Part of a small language model's weights.
Size: width 512, 8 heads of 64 (2 for keys and values), MLP 1344 SwiGLU, 35.6M parameters.
Architecture: LayerNorm before each block, no biases in attention or MLP, untied embeddings, normalized queries and keys, capped logits.
Training: a variant of Muon for these matrices, 6872 steps.
MLP neurons of a small language model. Each row is named by its layer, matrix (gate and up: input weights) and neuron, and shows model dimensions 48-143. Each number is 128 + 24 x the weight over its row's rms, rounded and kept within 0 to 255. Numbers have three digits each. A neuron's up and down rows have the sign that makes its largest values positive.
A block is one neuron, or neurons of one layer that tend to fire together. After each block is what it responds to, as a language model described it from the Wikipedia text at the highest values.

L2.gate408:091166123193155141120107133149134088133130128141110162137126132139125091087049147122104124114125128137127098087093116135104167175104135104154127117128133120148147133120144143144105140156118121151157172086114125100146129108142138166106114151134113105157122136108099107131155121128149145115
L2.up408:126154065180113141099108128167090143170121129155118125102143131131109123075129180128138153101166080179125118107105144116155154130149116107135129121118093143130145123123117151177154129114105117157146087157080094080134135126154137125072146138132127129103130158100101146081134146165115123115
L2.gate586:130155154140077168170122089165100162158094129101089116126100150104105115137122141155152130135138124111116109134133157143134137132170079183145146103121147133124121089133159126162157089120097102125149137194104157097150125144147129137114117119168135119155134094114132140109137137152119132131
L2.up586:103130116124094145090139105167106118127122130170111134111062128144140097129134119142126112132144141178169128165132125123145149121141145164128115146142132167143103106159104144140132144113120110128124167133126158090152171123154141187114135107101116104123136139146149109106143186138101144108
Description: Inflection endings such as -s, -ed and -ing, or a following that, completing verbs of thinking, saying or finding that introduce a clause (suggests, realized, discover that).

L2.gate577:180124123153144112137114127115133108123166154139125135105140131171179115130112130097116079134176128152134135095152123090124084183151081168097120157112103111155095162143116094088104137112153142142133156120084098145138138135095181070155105128106152118120168115112121101121142142128187112097
L2.up577:103193091131146151097126139120117126150118139092126117110146084154105118098150130147132089109156116142130115133145161110089173128179137103133108131141159083194134105106156159088119087139131140152132073160135129188155103124158147089132122131103134131123174137113123149146109169117146145130
L2.gate583:136134144135115122113078116106126103106131128145110092114106118089115070113141158102088154141151131124145123105123095125101167099126090143103102155124144113126114115136152099104132087136113138151168109112050112168125103110110147162113085124085166169135133121142151101118115125109159135111
L2.up583:147174143156163117117123155115141088121130156139157146135133155105131143101138142105132097150115088154136118118115095080145126114089147135123112131131102104139140136097097108109157098126165091175133118101087134162078101134124133123107134182106148125103124140156079093146120130106112096114
Description: Mostly the word "to", as infinitive marker or preposition (tried to, brought to, 1711 to 1715), plus modals like can, may, might and won't's "t".

L7.gate55:136088112126139126102135126110140147106148114137114079147112138132131142107102208144127164089146131112097143146116168126112150140125127137145132178119187125120133178099181119118110132112109102124143120181122123113104089118130088138087099117075122126121161113096120134134083081146138119111
L7.up55:104161084126128144097132097139122138142126099123126115158127145153094144144104096144138153100111105128099116149149127145112123127095172153131096145157100163142134136148146089106096112149138137134126109127127140102152157122153155158069109124154089111099127082139105094138121138118109095176
L7.gate266:135125121119144153129103144148124133140150141129137135146118117138143131150118159150173075142090087105098111128120110131127140155117109141110134121126129142176147086111134156102136105099128104176137176102123112133148132157140143113169143076111090161107108138142148127136115171122135104139
L7.up266:143149113154133179170145122169121130107107108112102137102112077098140104148146129132147155093127123096139147115097162122148154140119097149126110162118115134100132155125116117112161122136146137147103124102125119119094090088151101155163172136108138114158155142142128158123128186110146095137
L7.gate642:111117134181125111131110125160133107118093137124147146152127123091129111120119128105134113119102111111104116104139112129134127122113149101133138142118098136198151124125119152140080104125120159138151109189144111109140119141167129142142136137104097080143108117096120116102124137130175128137
L7.up642:156097165123131108138126133090125146139093145137153103117116150160118143082138140070135077158092140088160131148163116125109174116126160078117097096154148118092165147125131122119132180153158096164117108087096119135110083116152118100118068153158123106092156152080138127153126113109130104143
L7.gate1148:212090165147137108126092127102130134164087194112133142152146107177105110121158175133141154109101134199145100111104189104120153093127130190177122110098119153100145156148113132121108131186102077143176139171152105141120112133128106137139112090134135111121123120125144106153127182119148133115
L7.up1148:110136149153146127144142143167118105128109110150101116143128162145125112112109148105136140125113155145109155098097180131130099126110104131164111137087116093134122179103129095151194120111123139160090125146158088145089076142124123081100125095107121136117132109130148109144165089142093144158
Description: Words opening a clause or list that modifies a just-named noun, chiefly "such" in "such as" (products such as), plus relative which, that, who, where.

L6.gate10:111134123122143140125122130150170152130111161089127135136126158120131133139121115105119099128094166118148116098124092122135114140120160136075129151119118116107126111148150117071098116100094101132122145130110111128147138166124173112108165168135110179120131102110158122139172089155132101103
L6.up10:121127164147146127104130094133141113149120100108102130114142127084113139125141073089094157088118144121089164166161144165129096100132138088136119124134125099132128165113120093127141098148113111146115086106150113105128146111137121079143092129157168118153123202137121149105116135131102124158
L6.gate313:146102134089130109130152169085182103100143133137115147105119131109142109119100091118143127088130133161136107124156103097160103123147158084138132134130144177156142154139146116091112164108131121118096144102143115063165103129110168071087153131118145130129120120094141105143104090131153136123
L6.up313:165159138140084101086119167151138087097141113147156106133146134131115104083143114139122111145133132116088145169129103121128127157142127093149118127151151162139148086117093109122113110134156110170133128131127121135179152117171104100135137125157109144138134119142147115121075100122138098087
L6.gate488:077180130156085126119106127137125103112151146158125119142141117125099106129160121133135125124111177140100083132125114085120114152151140129104090082132149118134088091110081087133152126101173148115117154117079118115103136134142104135100117126124128105144126149106122086117117136137116085115
L6.up488:162140117118097136139079103154149128122132135142193125139139121142087150073167142125098122094174104141136122089110096129144104122147152086145073174108121149108151107135163145104116139134141123125155076142116153138143113125149156120183123140131118138133134122107119122114140154103130153123
L6.gate878:140147082084150118173149088107122159124133147134096145123115157111122141137130143053142137125093155121122084100141103071157136114115135146168104133133103134140174098136167109150103094097141130132099170144143112110116120121137143141138154123108119161127130094124131118152138127141130120106
L6.up878:112133111123136111135098151111178114141118167163133130129114110084155130145173137119113106138129103141133111170135145135135112101145098171141127176131108141153134118141116143101138098151126153163087144153124110098096108101181145122110144095153128109119116119132150137121127126112121100160
L6.gate1013:101117153127144122164144123134125123128120141171178154111126128093117111115077157143149140171089094151114118098107100131137070120165144106149115151124079134115110137159090132146139161134113141124183154128097137123109105125143100172154145123132109130111098084096148151100133102128089136116
L6.up1013:144102150125131153106116130143156131143110153161155125103102114088096107147112169144149113200139150166104091166148131087154070129122132080142111104110106100121147115107138126104096130137116114114117089102116111132103107167104118125138166091070156175136111164141139119147161182124154132148
L6.gate1129:108113071135123109145122111095122109154172129091161172105123191106148143134113106123084150097086132143150126167116069165117123137112131116166132092135117133102113116198104157072136121125162125147150144127145113117165129149137107101135143148145172165114087157104145129159159146099117128106
L6.up1129:085096149106145103140143114122135144148102126162149061130152149120078114145148139141070136125161136120103109100107109142125102100141130094111150155131087075075126184134122130140123143114134126120125104112106163136141142134110108120103133118065090134113158161110107109122178113118138189160
L6.gate1132:116131106094132140109115115165128158119150139119097122101174135129134118116158172146150160132132115143120150098110104132090127116163124112165183122104124095159119146159118152121151098113119144118120109134081126132128122112142135121140096118120133167119137099131063159145172143134121087136
L6.up1132:132160137115115129140133129164133123142125099137151146102140121123128145156128113140124115112136154129125126128081100058126156106131166118094105119115090143121111115113130163118123164109143132129087127094166118141165174082112161140175068140099127164092126130150134113148157075121124151135
L6.gate1135:124138145116158143152101118119117121143118141145137111125148148102119139109074153145116164097146088118121135108129074147083080112166133114161122125155151114111109117161137133131119142130122138116123117153146167113079136107113092137141124137092109114115157149178134097117137102121085152195
L6.up1135:098119125074116107130118141102118096130107115067171081165131108115144079139151186109101141115107152102102159106097134140128107142136119166124167109141154138150145157125133139072111077134130105109143174136123108124086134110138110140156064102153160166099093114120125150125073160106174146146
Description: Infinitive to and modal verbs (can, would, may) just before a main verb, e.g. able to vote, instructs him to, banks can.

L7.gate684:147110124142145151090136115152103109141127178156181083138112115142116131083150166137109123117126136138147088174103114151120095149150084072166121108116117150153131115106138071124091128097155114128108157138082091162119116141127120099154121119132143140086142120124124109137117137124135152137
L7.up684:081158120148091126123097150112172104163116102121107150125126097130169109114168189125115139162078131157124112099111135132096137130104093181146126121114121137138133102148138135106164121146167099112123138117106129142124126085129140140130137137120133116164156135130057129098132175115166137124
L7.gate694:129113141119139103121148166118176137163088156107115130153103134121163141116173160150102111150134110124133119113131100141114122104132140148165094089127130145128108134149147148097079110141150115121094140116133108128107170111145164141138140129111166139135081116146089130121132173151125106126
L7.up694:128113109183134153093095143102103141134134091133099115104125137130167105103133151118114112095106068115170145166123140137146129166110131119139123112088098153128145140099134123106099153100105104143127129114129129115104121095158128126136157111097151173115140111096121143101083129103141112092
L7.gate1030:134161136109069110108108128155095070138170167109150139157138103114141134100138137142098123111097125105156149155128144136095088126128111137121129143164107121138134133138179131126124140144158143141144132159135098138128139177109152136119132119156097119109145117149127142107112109103084119187
L7.up1030:137113130179113141122155076122109127152118131098131143145097096180127117164122103133163086149124082097160172107109108167116124155102166063161105126085115137122105151107142129101118111124139088092144132133099112171125130147123155103103146071126122091156084105107131179166116169121154112110
L7.gate1283:169121124107091156110129100144150130146136124163106159125111137125134133127115082076107143159104122094133150093155152116130105194108089112142126131127123130134146147118141131167092119136156129147116131119127111105103144098153136111088162063128126158158141117095133116149184137120126082138
L7.up1283:116115173111107106102097152107116134148118108105117129128104091129136128133155121151116110093122157117184147124136115120151168130132157077122154176122121074099073159080110105118110176106115151111124099103106145110120099082098152125115140101124149123103097125148150093117105112134126115132
Description: The pronoun I opening a quotation, lyric or song title ("I don't have", "I'm like Swayze"), and "to" after able/unable/enough ("unable to").

L6.gate385:122127156120110132188082142086106079104074145116141075105127124122117135155137088110099130094124138121129096124132149120100085119150102127159112100092095131083192125123109144146137126154097147127105110133149137124129124092121098169140157097135146102089143125145151185118157110130095129174
L6.up385:137137092090129145124094143164143162100120149104113146143133115092080108143125126127133138114116138105138091129152114111112131112118123178163098084125096101095170069101140086090165138121110111146120087114115116147216099126081098126118129100123134164146127104137128135121159146118135110115
L6.gate620:105137088153166127112122136114120121107138119149144120109143135133158108130158108081119116123131118166122081108135076153147116119133165156112113079143131148089081114131143107134102144086120109153102102078109142160125093143092161096114158103063097137093132102145168117125141094146107124118
L6.up620:184132087119123138104116131129121080155107114150110126093099140118146135100107101128087142134108127118181128103075110138173109102109126112120133115089110107118102109130074166158089145124137136103142072147143112110126100095141130147134119110127078099132170111090118108136104142106124123103
L6.gate778:143098145158150181113145121144158124159111148121142116141088114120143107099097123140139167138139093129165120088134112117132120123135134120152104123116099115103161168172128080124139105121142073102140143145079104136136107184136088144139123106127125104129125155111124090140135118131078141150
L6.up778:079137162126116134115131116165062142084189154116066140128129113127090135145067146142084102120129167132109120109124159117171145148139144126126103126127153124116130122116075114146146120115122170157139146114134129138128160090138136144105110146144159095159179102096120089137155120170125062121
L6.gate861:134098142136098197094163125152111089109149154114121108143057113106135178099074131095135158097142116109154159090114139130127183156130126122132169125129155142107120140157136132119134117164136181123134141144119094088122146097122122138105184122074115161128111143146136123131130117129143143171
L6.up861:120131096155125134101110124143094113100144132131152114155141104103128131110135150155132143139132157132116078126126125133119133114162132092135156121153148179121097105159086117109116137114126154147162126108121182070113096166119102148144145107108152141145170117121100093115146141134169135145
L6.gate928:132136079099088111142122116110129160131130183118154133172173102127134140114104138096159128114112142114111127066157170143135151138125122130089119102156117140114108156096147136151115152116104138106112111100116172109147119118150141087138159096125114137146148160192116153139117123117151108109
L6.up928:139123162164136127097115132124125124133112126107127095118109117032115148102113157092148157100130144154123093143132177131147150146133120149095145108122093121114170145136101177146130114159158111147145137091121134155069160138131091131147136142135097118079105127137112083144132110087151133094
L6.gate1062:164121137099148116144134136124147173091121118124110115093133157102090112112154126122114171118150089138111120134111157143122107125116130144139143144118164141119129130153153160106132138061110138119132083140161130118139093129100132146131130122121131122148135133106110114159124159068115139121
L6.up1062:130132121157100132119147096101131114143134094154127114074098127124157147097120112089170135168111116127148159154137104117111121123141091146171060150121104096115164179130143123156179109106145104143167102105105127155170104118148139123129136119119090135154136142149140103128151122134167134135
L6.gate1096:129103136157137129098148115106144148112129160159149167148125116101139127105143099119125136114136145139144101083152107166187123108148143166181123122189121122126088164144119129120125110169106144103103161116109117131117108105123155131087145107143148107147137117124091094132155176098166154101
L6.up1096:116104154098105106082138168073184128133128174142118116128163091149107165125115164111085114127166121144110139118145147108123123126139101098211143122139073148164125122127147131150121134138129135109092146074112108097144132134120180109109113140114140136139145108126177145116148127141160131082
L6.gate1179:124154196162170132130148136151070107141121121124153159169147135100161130114118175133151181118103134111135136111137169099126162128104152147133164142098138140129152117101092143152127125108103114116155125119104116169156076151116132126123111152138162120145137143099118088155127117117173102198
L6.up1179:125118149118156052118157149112110092126130117147140133124122150102130122135170122142097156203176127110136136117080085145125130102133175165136101177132134108156110146089150185134122157173164131101157112140150074092135107090157091115109127120105128123110158146139169114145140145099120124124
Description: Function words and verbs that need a following complement, strongest on well in as well as, also for, as (a role), allowed, signed.